Part of a small language model's weights: width 256, learned positions.
MLP neurons of a small language model. Each row is named by its layer, matrix (gate and up: input weights) and neuron, and shows model dimensions 16-143. Each number is 128 + 32 x the weight over its row's rms, rounded and kept within 0 to 255. Numbers have three digits each. A neuron's up and down rows have the sign that makes its largest values positive.
After each neuron's rows, "fires on" lists the tokens most often at its 100 highest values on Wikipedia text that the model never trained on. A number after a token or word is its count.

L9.gate221:129132091172116160102097109130107100151133079083167106119077147188099162121219222076135178176130126160126156105144100132122121087118113144173117145136107128128095092141084091135076098134153139184176136093114180133109108156119110154164153140123122175179131134102092150093172130177143103136138089144150105124067137128141107153091083151105149101088136101144080182100121136150083098150151
L9.up221:115089104107122143118108098082185110075148159162145119099130161110147158136119082088121143126121158109137120156144134083171140103134129136108135116181102191110137133029144107175128084158145127136106056179130146144123106095210134214124154117100123147116149168124158101106138133069120182150173147121116123100112154100128093154173177075076164115205095089134062159165101072143054122166098
fires on: " " 38, " |" 29, "0" 10, "2" 9, "1" 7

L8.gate125:080130079155145120182125142223165095129156110067119116069101160104115118145123109102119201139114110118114087094102108098137173092134098089088140093146067150137090098148090094177139135182156171142130116112139111114115103103120142124153115118156123137135109077157075092121104100160138203100141093116094120145142155079127116169117114141143083149158136114109113145160209199140133169175075
L8.up125:153117101126092132095143113124135172106171099099084138165120085131168125096149145113166114159135124148100139113109143141019117065167164084120112102133090112101106102138080119097120169133116107086242087120132146193120105139076187126207141143160134139130079126148098159115111153140164120154076100116155154143122093135093077166119097084170116140140165070075119103092150112167126130185105
fires on: "-" 69, " un" 16, " " 8

L9.gate595:119106166168096089101145188103179030130129101114144175182164141098148109117165142096129086101153172127142144170131109174080188140109161122084031102109115099112142147106147162070120112076137108062120178121155096126141085132151181118130118145116142103152129123112135098150094097116171128173089137188103138119139105077151144166129189108135100089172064155061135158114120127132111100089106
L9.up595:139078109146155132122103133107161119175141184129145090147093101150125163174182141158125141183128131124149149158089109101149112149142122093162087162185079102187136156147119155117135072134045158128130130127161133130118093126119159131115121109084143166081137131107074199122194083083163125103142110191107129076115149075164077114074130191092118105141019143103040140101081068119156090116157
fires on: " of" 21, " to" 14, " (" 12, "al" 4, ")" 4

L2.gate448:116091162058138160178139130166182126093099185088130113108170109121159097090115143131156061115166123166151101104174147160173118131113082149120112072156132136073171139145163159156127103140127161133112151098112136092152152142126098158114088116132176069166123053201158144080165098081169095157101102105136130130157145088151153168116116123088058152146116156135156100132150107075121138155092
L2.up448:098058090102109113162142103138185136154123114170117131154139173158150089110062126144116184086131115141108157156147115147201107060136095080168116134150135117176114128144131154147081131135131143159112134131094140116147157203143086112175115107143146137145106040112139210107117084078152123170113134110177124111166203063126111159136161162059087113076134143152184142140198148143147147133114
fires on: "." 54, "\n" 12, "if" 9, ")." 7, " |" 6, "|" 4

L9.gate606:174119084161113109126126104112081192147108081110085124115096119125149112153105107101145165107152141088064069118137200086119171095112112124148156127166112119120105148147072139131155139171098164119164112134120121107091146121114150142106160060154150117120139153125151090130083183136095115141155212138060148134136094144153129106115128155073132134182107121172109197117192128083107110105122
L9.up606:171082133061101101128130123126146169176114118200075151145088095126220149144131174093138070079122109090117139180155191083072138134079136110107161158125162124158139103152162155128109133144146121085105138144107136112144084133124168165119145098119148094188133142138146110138084178126080110138071129177131145066134148139068102118139046060127170075103091127111113125129148102154136148134148
fires on: " " 48, ":" 19, " $" 12, " of" 7

L8.gate616:135091122124156098109127109138109160126125135132172155144141147160069152131110143163150123142183155215155180131087151158144103174129129170167140124188088139133152137107135109138088116149111100132136097161143097125218110138106146157160095159134168131171120084089175088108134143100150182122149174146115167089142075093063164109154142129154135100104121139097130134136216131086097095124124
L8.up616:150140164071119153144107144136158150100103104152126135067195143160106181136111128166126152178171131174125153123096091125144144116115140103138143134137080172089049138094176114183196085160142133124090101158124081144255098072125133134192127120118133127123130089109078142135140080150115137184103140122133140107112111143116125116168133071118147098121155112131122149071179119153150131114124
fires on: "1" 24, "2" 15, "4" 15, "0" 14, "6" 14, "7" 8

L4.gate574:075140144124174141155092137117125076150136119126134151127196119139113131109098158124175114098118148136128120090091157103106084135199105109211157134161163156157130098088107086221115101116136139128120135138098100176146076105154117118146148150133140099130094085104163114072149163154080086156051124082129154132190128126141166157107177150104136206106113151079235115080160125128131153129107
L4.up574:160189219149145094151074132097144143105152115170089120112104165129105124154083119133123124131180086089086103152162019126110154170142140149158151104107153098103080114141144191153192134150123087074115106160105107153122135113146150112146152101137134078134102119131123085129151113069136056117150110161134135158179097123083135093101092114104087092127125091150142109134143071153183155133168
fires on: "," 38, " is" 23, " was" 23

L7.gate125:149133169193120166169066147096188145135149122158096115085073141132215109149093122123149135069179123133103155097103092100110128041093168134095052146153083128084114136081101149130062097104141147161142142117139102146149110112107146156132159166132125065146096123129090084127124098130175159152117102130066084152103127099096097119133173116190096182141098075070150092158103114144158172178085
L7.up125:143166117163099129126091103068208112112190140119129110132134128123090175120102057099145180136107122199137092132111074080064119038160165087098147165152115149184156079163089127085067142101137126131070198103056156159143111127113148062188188097149141121126124134131130101136112105162129118097119162092110131101149069117138110116157120063175127068128158153101172095125167150136113128114102
fires on: "/" 24, "-" 17, "o" 10, "li" 6, " of" 5

L8.gate402:135123115162082131167177082138165133097108152163143199141137151099133106192132129076114122128073091160150035090157147130108127104135172116139078082099107092090124107101170095148118089163207083129151156107105080092074146163146141120120081106189113116142118146167180172098104102138127110152147086171158123156096118100123139138147093181113069148155162141119097116084142180103125098159080
L8.up402:136038179154143124147142101121199151123141102111096155105114101089166123128148172153092138110092135133143128052128139137145144120103125088159167114117111104103147131182163129141135135130133112136180125124135179143110182128040182145157156155127132099152136128140112159042159125164107083123078161162142152154179097130137151149150139130100110113081186113128116113071139169165122085112156
fires on: "th" 31, "-" 21, " un" 12, " " 9, " and" 6, " more" 5

L8.gate360:084110148094085145116124134184134097076089122157143126118126158121161151098172172101129161118168113126126111087124170096132138130077174157086116142082145148108076171119125174114106135110097113069106094059025118136048107139109137117122156157170093100126125172136100111138114137123135085155057117138121110142131108135089117118124104128167124085091108144140166089171182120144102112158160
L8.up360:152129143156094106120121152125101148157119112172150109135127121113146144083147096086107150125110135161101178080079118140117133127122101135151135113141141109117126110142106120152210158132146108140081185101116128157087086128101132097182167105137100088072133097196128085205094118137088161080158115139095091063123205113209110220103097179101149164177177120120105113126130116216157141102106
fires on: " the" 54, " a" 16, "-" 8, " an" 8, "s" 5

L9.gate21:081140191148169125149098170093181125152083095116122107100128136129147138151118094122112131109135121097181098099093158128090081092153122072139074112128098135130172154119087091136096100116180147175115143092108164181099094137102142117097181153089112176163100170115121096129073142105120151138089042150122149164144154126186139085145087139134108119170102130126149092151158167150114149099059
L9.up21:128117180161095150109068121160179105055137144167141130147169126130177184108078094142119097157113151147129125161111176147150170104117138131044226179149141143152120117154082099110159136090155136167101095129105133150122124093139123130110102093156101110143196140129134104107111157202150147061120175134082106153161187121138162187140114139155084128129115128131130121101102145134140155138132
fires on: "s" 17, "in" 17, " of" 8, "-" 8, "th" 6

L8.gate542:089106155095189139097048165120139133061183169129107182118116142167129144126131131106133151192182142138077132142106117110118131122095142141080082093094132137116120172169190131143121117059122134067090059154104159088120068122184161123077092154134120126117205143084092127168086143107142137112135116173141129036155158152132080098144138103199210080111114111113171084137112104101157164137190
L8.up542:138083111128188197118102138133126104131134120084183114163135140126065145135153175161090045132200138050070207190105146092119123120125088124145127142133165155144109140135148144169128140091101177143158149152158117083171068125172088109175129108116130158094142082121129137117117128142128127186147121102132136106123094149112120137140179092094114078081145179114146103121149110098137118120109
fires on: " the" 53, "s" 12, " " 6, "don" 5, " that" 4

L9.gate581:151078173175139127083107091140142145067121090137119148118160139163123162092125137112154144124140142171077072128084123104149118139106073147085125083126155113104148102141131156166116194089062119128099191174104104108150104138173186080079139106180174093135158137126159081100148135086107166149208144096106096130081103153124073149094203169198184159101164156148131146101090184090094076114132
L9.up581:151052125125112141116094073080134108145212110084107155122132088069120137110087218053089131134159158116120060122120120141137059160123122129109157111062108103106168082117102108152150156102122093130129172160094199087132087131176085140149147160146202117124118171112108168054090130138159153151111096117133149095117180144171143107109141149078089136108142121158111135127148177180133151132175
fires on: "2" 24, "1" 23, "us" 5, "oc" 5

L9.gate499:125133123173140151141093135068115174138090116054103121138133139071076094155138106079204196115091131109163126103135113150112125156171078164147123123114169139135104113083106150165126141111139103106168160102140169156102077116219169144179094109117151137079121167166115114139049118175065098180180064124102103168131068164143126112086134160118053100128109106141128079109157106079143066145076
L9.up499:115144150087075140125136165152128160132091087175161096104140126129094083144122144075142131173043117140154110077099152148126097084101107178099174107150079144115165170110109126155113029139135126162122148090120136139133133111129166151071109135188124084143128128129163104114137081159160113106126120172150187128078120149078210163182157129088109120170125104149175122128097174101112104086102
fires on: " " 50, " of" 15, " for" 9

L9.gate478:187137112082094136132159108073148130117147115081113154101093106147204153145111179109131152197170149130200104165132157106132146108130165133156152087139067143151175116157050064099185088121080142088162129119223102099127136080062099128188139064102133148106114133117086093098094173155048170094145134087139153135148106174063154136130124104145142146134137082135190130117090148118143197147119
L9.up478:065119143096094121146151096160151082119118088148126175159110106144172105084096103124129124148111159111134135138161162106102179086108116138122127190165162088170173141061131126180074108148171135156108137163134162141143177054079104154070151119137173164132160118098129173141121057085139098145098122158184099140126081119158135165141151171108182110078133134107094157097142117169114083096118
fires on: "0" 26, " " 24, "9" 18, "2" 16, "1" 11

L8.gate166:091119134174116145153165064165234093109059130131101114145134136056104146092144182097112106135091150146141129075112128088107106112176156126143144108093120181146152107102120054130178142098121098088144134106147156140164150087153172147089095125140118109157175118208079100124177168139121128052108091114205151098151111119089069182177172126103113126088160099151170117122158077107090142087137
L8.up166:058134118132127095112081202119168070165122179165083146172114157145154127175127121167128168102110173166158119126140142099165180139105118133143091109131171109167144164108100161171146096129160152212132131179117107093167172064176070169113169126115069089106155118150118104122132072171089113168080140175152136083140102186064158130102143103117153111124167107135137209147170107114132127212153
fires on: " " 57, "." 28, "1" 5, "2" 4

L8.gate700:044150097124133143113094085164114157147142134071106199144151168136193157230124120115133207123144136162125167100155092135128132118127125118177115167100131151131069092113117159098149126145088074141095154163096169115140043111175169096108112061094161087093068149140177121172169145104132112112117141116157165154084137126086132095108164111142092107138143155134172129100128141091110090128091
L8.up700:131196120167146136148119113207142129096112172129128169080144089135189119119083122163128108137119100146048136097106129161119150115149106189156146155133109136114051121126196127147182131088173132166151109161084077090165143083146145120097081115134142133134083182025144115106133124095141116091139099185162119104147131173153168108112115126176123122199186096139155153159055124079092077166133
fires on: "s" 20, "," 20, " ==" 10, "n" 7, "na" 4, " of" 4

L7.gate569:125122078132070106148119084127125100042164156102149140171122096167119156145145162103140157102144169154126135085077175136149120142124064127106101103129114104074118160077101170191133144109154107081168126115141153104184165168165104126133094129107157110104140139125086084160124130139180139161114131129173106102061125109173071124116154144113091134071103195127133165076177132098093121118127
L7.up569:109116081138115139095100144161159131145159132120145165104091116140149079168156164121098110165148138122200126098027144135212084098154142112152069129174147156123100147158144137118118089084120174109113106154177131146149102142136129121131188136075131149132119143163148095160171126096142115178144136114081119136133117056135128131153148112161057099146124116118115099096130140135085179127083
fires on: " to" 49, "1" 14, "2" 13

L9.gate197:196114103135134115110068163116125188158128084090145109119143028181131146096142125109153174070152125139115175171071146088056153155129134099140173102138079146130073093118108150141076115151136179105110116099122121133082098158124151115098110123179126162166184181158119050153059121109119174155160197142067112106103101105161145145147123125076117124149137143116092138129186108068123096095120
L9.up197:131049150115123104091103098152118130106182144108117145133162147144172097137143142092071138086112133133158127161145110116123125155075109139111178096114123089094114092127103210126139031116163101088147119121100152119141133124151167143133135123157084109127102113101137056094137125102079136186104124127146176106074144113095148112111135100089159076165111159138072152060146069085100092082140
fires on: " to" 36, " than" 11, " of" 9, " and" 8, ":" 8, " about" 4

L9.gate138:154106126159146099092102155141108101105068071120121107149108152174129154112147163107131130150114141200069220130171143135122172112145177098049089147162175128136058179108164097110127127170120130104141113100069114179154140166129151105095104105126114079109128124146171115095119084143077137178070127112097101171060161128074116169136130137128167173123115154108154119165125096125067137121092
L9.up138:158140119122131133131138135107133156103174137122126161093174125143114119138120088115117134154084159060119105146095126090104213179087083156114136150170196158065112161143168145141153151155113119145164122110114207113105146151146136112093111052130125201162116129152075078092149129129095167137173089206133114142091195110132099147116124133120156115120157068092102108086108180141144089154122
fires on: "s" 47, "al" 15, " the" 6, "'" 5, "i" 4

L9.gate579:115127090154183134130089098161122119078074093141114152132098172100123107124077118107172128190159120120110177082185144108133175112173225125125088137150137175082076122089134145115094134141145113121145091142092126152100158122071131113164159127106157135154182130144093138137126124092158177115101107143062135101151029118152090160143121104144142078134119133151129080173160176134092143114121
L9.up579:097138141096121117064119150098183092083137109142064120108091121164146115152141168151142141142152132134105113121148104114164206107184147100123102097103112170135146134126188117172148086095140126188116126115114162193079085129171129105141153224148102140145107143111132087140107160099147115163135108147082147131078117106046127057125119152114160164114063136125117107195177064150113135130119
fires on: "0" 40, "9" 21, "7" 9, "ca" 6, " " 5, "8" 4

L2.gate61:141125102084130103175097083106092064150136167112175154094135141201161121118156141137124132132188106113104142137130145139152171160162180083135095084129110102072082059124171119137138100126107089147107143135198162167130134155101194115073132138076135168135092106108208124128152108120141086133163116152111124065080131167112144096101152135117090121124114136097166084115169158117148150119099
L2.up61:123134125116124152127122107086125096118125123121159151095121173101163047131093103164167074094145170119089156154162111189169114093132162067110104123121091091125124151092112209158118108190117171144129139143118122101171093156112176191125099121078144152138143082136168146141121098137075128215178116139103142130134118095177110139142220155103081209179148177150183092184180130118194172180117
fires on: "." 39, ")" 16, " ==" 8, "\n" 8

L9.gate560:116104109080161153160143144124128100076129123180132110079149138107135138116169145153178179125108098140164134109144083080150128181199110120186147141155142092109078095144168135168107103149097107103142096141152065138128110103121166156063094136149118138132107092097124128057133140093155193096171163171123116197116104126077123086132161122211110174179130172021127046113107192125130132117112
L9.up560:173118168143116187138139165096144126102111120145144109143064153174149145049168127152119156121155105091129131191121154115149197141174105118119115079147246120116115092137124132121116107106174175113135193171108128094113103132179170084110209138136067168122089102127096090153126069106139121130136129142098082120088098111143147089147126086090088112122110124094076093142068139163221115094174
fires on: "," 13, ";" 11, ")" 11, " United" 8, "\n" 8, ":" 7

L9.gate238:087103118154117106108115055080079159150137184148084172093120096087155178098134078078126202146099072123132123133111180106118119143097157151118106167183222115112153101128128128129159086089122132154138159102110075150107135077133119112115140167105144117155122062076107153117065115173142140094137190142136148104115135183151125088138101137093125086106080162143138096068107142091170101131130
L9.up238:193157091124182069063117132145160120116121144104132197116118177082078105143181149129108097115147098147126092067150171135152088127087153168112155162143184116227151104108154118146140134141169138158134100163131155131128147180083098147100149115119141132129148056169162155145039123116156100134131189130152152150149173137057122180157103165095119144124146137132114143138178057148105103162139
fires on: " re" 29, "in" 10, " on" 5, "e" 5, "con" 5, " " 5

L8.gate242:075115113122107112135102144163184137076121137112149100103120102140089157143135154132144089173186079151083146053127184189109140112117117090136108101146151153085129177086157061155132146091142123149119155127175143137148177097168141157118118181113178104127095131076117115130108071107127084073198130150133090133132131150115099183111128118116109147148116119181198099062107096116134113117171
L8.up242:083094152125131103159106167160171124151148152098092144178114178175121162166119154130142136134082136130071156088141136148163136139131145123098143115116096139112187165107127104143164116138150082111093156161105115114157160076151094078135181104100152191124093180056098173167090127104144106142174142230095096136155094043124106143101128112139137145116163134161098092128175066155142157092152
fires on: "n" 29, "na" 9, "al" 8, "d" 7, "li" 5, " in" 4

L8.gate223:100152104162129094122134164120093172142104117143145106141150151154105081079170090119167128104161116124127160086145086146114160128080173149151140133156153127168158133075184150213073181135120121135119120134157147107127086098112122119149115201158192121148161146141085180117112134022150107148131107111134134129103081121062136137202183183099148122093056128108180083176163120156175170071097
L8.up223:112094133104090057121111110156193133114081109160114137169097109182129167127076163069164150164192113125147170141090142112138126144143166134133138117179143116094057088119101096160186091176147098169142141103101079152152092070106092120166147100130157143099134115127192149134132118143121176134177147087092221119148098097099154169160087101114152135047140120091147119210163118083162130097155
fires on: "'" 46, "9" 14, "0" 11, "th" 8, "1" 5, "8" 4

L9.gate571:124101153145145113043092118074133107064085145152095119088096181120125138141114175108122149153159136097139142141188183143098071181132137127117120112091124146117115123123155163150084103117117135150144121178176164116086124118126110104143070129203169122129164129171105151155111169094195099094108143117147150126127127127090138043184138131184162127098109142078156156109104144095115163152169
L9.up571:138111186125114152114081101152152121118063140130091165161073136118129111125092143146180147118170111138119034111126131122099155143069145135106128144109145157133102155143139063147158132130058095098049156143187151126125089072127131158099126119133127093172157115095152177110127055127133178127138134168109197123110138152127149026126069131128116124108151082106202114099123122124095094120113
fires on: "1" 35, " " 30, "2" 13, " |" 6, "un" 4

L9.gate272:171178114100135070089139136133148105149134152173133129145115186152161153090123185149162100131132117170139187153143121164072112102141181204098148120137229101174073121105180140166125120119091177114155122087049153152102159149130119140139143175195124125137092050160159160154096110130097147121098098068152127176132180058134116142063126169098123141104168170136128159098105162132132101148113
L9.up272:108099101097155196103168104115132157136149098151101098141133139127131153103124081110159101171148123147162080183177118101105173103076112121152147142102133181142091115165101104077115100125161165120145142149099102093083118173074163124197118099134194095187141106147108121099106132115176112051138085138107151091137133134109120164101181143151139027143137118172128101090141141122082111164089
fires on: "s" 20, "'" 17, "our" 9, " and" 8, "i" 5

L9.gate259:133104126063159112126095077179119154101134111166141113121142095128155124167111157072077145224158144107178055098138108130136103125184139133134117143104120084107140130039117129095161141132138159071113111150098075123086127100149178127089088133102178153109179193154225119133099146142110102158176153104124089103076095071177174114165071189154116150112122142145127126131125110131123149167145
L9.up259:099139098099104093090088144113133149068168128099153144124107115111102165097116061084048160143140131096138131083074121141176130173139096062115166100153091120209158127162112148146175182148114137147081147141159159142178130142093141132147125117094196157145121137074107148127103120101160165161133149082129097107157124126133070182185137129168185161098127078081101150126125101113103108152099
fires on: " " 95, "2" 4

L9.gate656:071174120184142135147156139114163076100090139110123101101132107149136122153127119155099159134079129101137113200181120117142145141161168115129127109124134174126141128112155100142124095110133110103140132133135123130179082133111076127119076155081151154193111078140187157090059057118104202093120131125155156083127127140120107074155092138051103191190104092178137095149149064121135101111119
L9.up656:173128108107108138051120156166122175124129147111145089126127121086131118225112117151128066164186146132118165124118117181135110137178082146104160158186165115130121061161133154107122122095066093142162136119100126100127114113114111213104132164092141146134099120172168162132127089118150119131131151103097135102157148087145127156142074153077145083136157133117138163158074064158140094171109
fires on: "re" 13, "e" 12, "man" 7, "ge" 6, "or" 6, "in" 6

L8.gate28:132156139143149095208083114099059106155069098118076134090147131152153140111134163165110151096165073165141130123119082133142172088133109191122137124153123109150120161195178158140137117067146165094212117147099151099127120173136167104143118116051132174129075128086204106125060164104139165109102133091105160191168182130157141171120119121112065098148132132114127121117144130120136131158164
L8.up28:130144113140111133158183123104131127105135107127139163130180149129124119098089170139118099135160102133076104158118096111105130122086060137093131167147119104107149135117106123164149181173158084134169065081063058118127139082134122134191131145109173139131150095113079152152110103197153088154105135157115121195183160128174098046127174177142143119150146111141221145142087133151097129148133
fires on: " |" 44, "-" 18, "\n" 13, " by" 5, " " 5, "," 4

L8.gate42:135112090183159104150115161079171091100189115176122101110157115117138129178161090171152166187147117139088090138127156121144131174057122069105133152166110206121114157162099105133087176114097110153119163112065096139159135122149134178109121094131125112144100159163073129029123112107140137141137122151125139184164140117095145082161132128132083112117117170085105121103128130066096125127069
L8.up42:140107123124140148126163177158128126104122148126107071205111088125098181118123125130187134111087112134116085153148124079087115122127092116124164143159121158148110174115109122138122157149080189145153109090057113156173119110164158110120146110133151135134064116135114112073155115162187152066116108109129119129128155110120131163074162182156145171163063152096086127092110089144134126170060
fires on: "s" 82, " students" 4

L8.gate24:127146118099194121188123228171174095094158147133126149060093100145156175203120167101158112139123082131111119081112115088133186175129107088090157053068119107151111132104176135184147152135144144123114142123159193125156137129104122074208155114085176123085153166053136102160145097116125154161157090085173112139163167078088118191127161131102136144092139128108128140116138117136111117084098
L8.up24:079123084105115105143164138146101128151115178091130142110150096121070091076082095109134134124118108146199116038106106147140116153147155100149088108121103140148134188168175125156105113123168164173124141199176124161204182157075176053151135094055144092133155134071160114119097131077118150168144096129135175155162098073126181146124200059098092140140112063112120073146181112137095142181161
fires on: "0" 29, "2" 19, " Se" 5, " part" 4, "ach" 4, " Vol" 4

L9.gate362:128197145093166093182152097118092175110044151114046183115183148106176085137083114108156116131114108083149170107141136130114121165151071083155177154177177111139153138133134087099183116128145126149192140144124195096112097136142190200103099107155164062127133107097133103138127161114128125155047111145082112175126120120106171131148159084176118176125087133154158118140155146151067144123157
L9.up362:135160127125126153136147090189066144147140096134142083061111203141101115089086126118157117121066105125078101109107082120131168117107095098134106182119099158183154065111140132096144082143116148186113148085098125149112175075124146155089154119147171113112148113102134151148082109096142106104074106070158183127168174081115118087133103080153140152140159111117176153111063131148119147183065
fires on: " and" 32, " " 15, "al" 9, " of" 7, "," 5, " for" 4

L9.gate173:123156111048088105131090091136204119102127166089121113104144159126135186162166167121125078160116105148127128147119122110110130131135170180220177138109155151142130115165180135136118117113131125111133118137127199112125175095082133140168085135120171102156162085106124150125157178052166126159144092136128120115101147151156111155150171114158135146103125205154156152145081123085071095123160
L9.up173:123073210072122115106158120120135128086148110153067105147105122053163099100184142152133197160105190128108140143166158120123124129135137101179137124132077149083132146133106150163152121124072097106121097116138173103100124144122171127170127098183142126155073123077135130165157138130105153107189129136176136150146061165108100119134075091092138103071195159062116098133102070128153127130127
fires on: " " 64, "2" 21, "1" 8

L9.gate644:177119098146062148127125108127116094131164097151125182116133182152103138122146158135218158158157129177122120123127116157091153087096143192123123132091112190102095188111133087153133116112070124111210098140125147131123135202068172147148118109087126130143098089131143132099124097093092143159132133085112058135129145110105179125102113182110053129110096188116101157128161139096163162160069
L9.up644:111165074126124177096134102119099153085081144129029147133142116094058139097151148125122084091142121139069162177144070106056098152099125138116113140088081160183126085141171103098166163070052182119083162109074087136129120108097135142145093147109097151095116151150166109102071078133093107108093114143136105155102103065167132104123148147176105113136085101127102110163088139129117145119098
fires on: "-" 26, "s" 18, " re" 11, "bb" 9, "ot" 6

L8.gate20:109190160142090099138139108151105102101091123132112128189180150147172097165137189119197148140097111122156098131110148117071132146129083167147110170169085108167097096094131117099117057114135124098095079146113150131122107082147148158122083110097113135079096171112054092091133126100125178145114110134155101163114120172091078132156149103122113127108116156127188090175166169149167132136092
L8.up20:098172138122118095123052138114176152130135120140084097133124142058132120126150100134160164104107137117091119094096132109169140103065121065144143149114124120138104120060056124145178180154125167161212178120161160139094114103106126159110172124096103103107180162103156161130117133156193115116124153092135103132160149101075108151163133187124135140153130129076093194166077082124167095179078
fires on: "S" 20, "s" 17, " State" 11, "le" 7

L9.gate349:140131182099120168114079110081091144119106079104113144095159137141151129121069098137119114146206105140133109085098119141095172167072082123115087105148143160125184132086141140152146139152102138096105150129089146146186081074115172146166086096216134060118115128162068138119152155161147110137118056132121114147132102121148149152143146135150223047157144142181143132128127200074141082081123
L9.up349:135100158121171132177083115106109154076112126125244134183131132107134141122123114141085165176132119140107109087108173145186113132094153126139102125124133156165143115165168062152147188121121119159156186173141109129156114124114140098051180132189112167126179118067103152070130132164151189130107150107168145133117106133108131145145083122113116082124128213120075151114148070106091131066133
fires on: "2" 64, "la" 8, " " 7

L9.gate521:114107127150116155154122176111167089156160075133152148156158112230182077090152138123129100131152160142121130087133198155115093098164125096115110155152186125091110085174106106122166127083140123188208111093095129160138094130102136121087165149114127070059096130147075064141077152142106149130145143116128123128066138065094137095140103165164212161117128183119096134166162127153137155114102
L9.up521:156122081149171103143138174066139162142126084172137108088115126118180170084152135148188165129165086139110097168140116150121128180122139102130123166192150129068136075066111114129107098115165099125170104151074103150144128087107102174163162078164143171123146123172090118132109101104140083138114112153157087121118160135122199140194175179092149139137062144114082069126135136127117101175107
fires on: "," 37, "." 14, " the" 9, " (" 5, "'" 5, "\n" 4

L8.gate348:153154103090125048112128115151163112074142179106119091141157146075154086131145144134078184189180152140122134136082128089166102165144116124126061146087088122103169154091180202100120122173158140065156124184163148122132132098171159091159132085137168139172181125110193122146147111073196119150139138108058138140129155157178138119153136067191110100072084162158129125090097150116139106120141
L8.up348:144100091153146118123101126140138100120128102090146094098113130130128093119155112127097134193104082114162148095089106100131125189139078108100157058165147050124151113129111119093190157131141132166126160165152154101163101218119164107104119154086146117158141119171146117117141155088086122130112133152132102098208105134098098165123086143091196136094051145194128135104107124130108110099100
fires on: " " 95

L9.gate195:072148136165123126148113168138137191154098151106148140184113067099135131160088127145120171139123130147146090075151164106103085110136143151142154105116104112132096134107129153147214102124119176123150147160090078105127168136136166150153069157142108145127138170124136166123184110115185155173131082153152140117168159139043205101094116187123142085107038114191118129165169100136096200121115
L9.up195:071133131150185113167055150084159174067159138110154126101125137180163121128137196186081184131130146119089085115132196140143124143132168161153123100103120145170112112092107134112134116134148075141167101124173074111149110131138093087170176149145119104062125113076143109140131103129071146122122138118139121132176172111135144111148120123155126080072098140141182221137129139127073197084146
fires on: "s" 68, "l" 7, "d" 5, "st" 4, "h" 4

L9.gate391:159098124113149140073125076095143111055121123138168107093123107109177119105110166148141137128100149146134135135136163085144117146113161180166168161139136192148147152075108163142107121151208124148168060103070142134069103118153129107134147115175106150180125189116173102185105063075159126141089145112085167129109164131190089127175125139143032115148113132180145193125186080101159178126122
L9.up391:090120094179163138090122139086137156118097164147138117156122132149110082161091081097142146106114187142107120164151092111128118088093132103092198165161242101099084117112190165117120097146152101065117134139121099088059103093143161158124116130155144134147126131168122109146158143108169132085161131182135139150158070112147131080086182110145109081124088133118130114156164107110146082109129
fires on: " over" 15, ":" 12, " of" 8, "On" 6, " on" 6, " than" 6

L9.gate177:091112124118119131120146105120121172107123089144193146079143113184136154115164186137165123088144123107157126119095118111153132109172115146192159055109122110142047092144152115151147101164130167152154117082146135125099104127172110066140095166204153159145151144105080129162131158078148133113165167091114162098108109155144113111217135167104131099173128147141120131177133188080130083057117
L9.up177:149097174153140077158137120129127087122128072116130156146099051124164162112126110102212116160109141179145080177118140171201126102202164073085132086163112124149072090129106120127160183161198098115131095116085153144099170094154091123081151108176099139149139117074159131106099147182123179124209113177120103112134165084145111139147124136135111066115125080179121169166130176165099098112120
fires on: " " 26, "1" 25, "0" 19, " the" 11, "9" 7, "===" 6

L8.gate659:096182094175179136104128163102123096161122126090151144142152133077106108159133171165115106129146130181104141081115149141144164193113196109087096171095159200046100185162107152071084113101113107061166113117088085122141140106093153138078095125149118168149120134177094067132099121114177185131188141161134148080124069145121119141122137116153164055161121101122125126116159108104147097185073
L8.up659:059087130112129150142143127168034119102155179127107113130144159104130140117121148135124104097112092161100144102103153130096126119102155151179102110144101143106128165118125137127106175142087061144152117078147151120086173123152105157111183170092093141217084156098157056149179100119157089067107123174142107131140136094164085183015135196109111113099085181146145122155109142113137104099115
fires on: " of" 18, " is" 18, " a" 17, "s" 7

L9.gate341:088098200127153092180079113115124081176090182125090155139136053162123126113104135180153152139206113123103103094093139113115075099158194102153141159171125181147142152138163112184077113114111128176132114133140073123085135171117199125128141140145106065132139083132166147137140102148139158184128124184099085102117105107099121184121147126081148068101138122157122088155157175131087154095064
L9.up341:094112146085140101145139125046107092174131135153067156118148123162132176147147141177125162109160106161137184175093118142143142098140155117151149118174087115148085136114067144086138121115144155135163131077139182141107123148080128109159119136117096106134148154118064068164081167119104111111074122125114181105164098134123183141129123180158093153121102157116193135185150159184110083103143
fires on: "s" 46, "ed" 12, "m" 5, "d" 5, " of" 5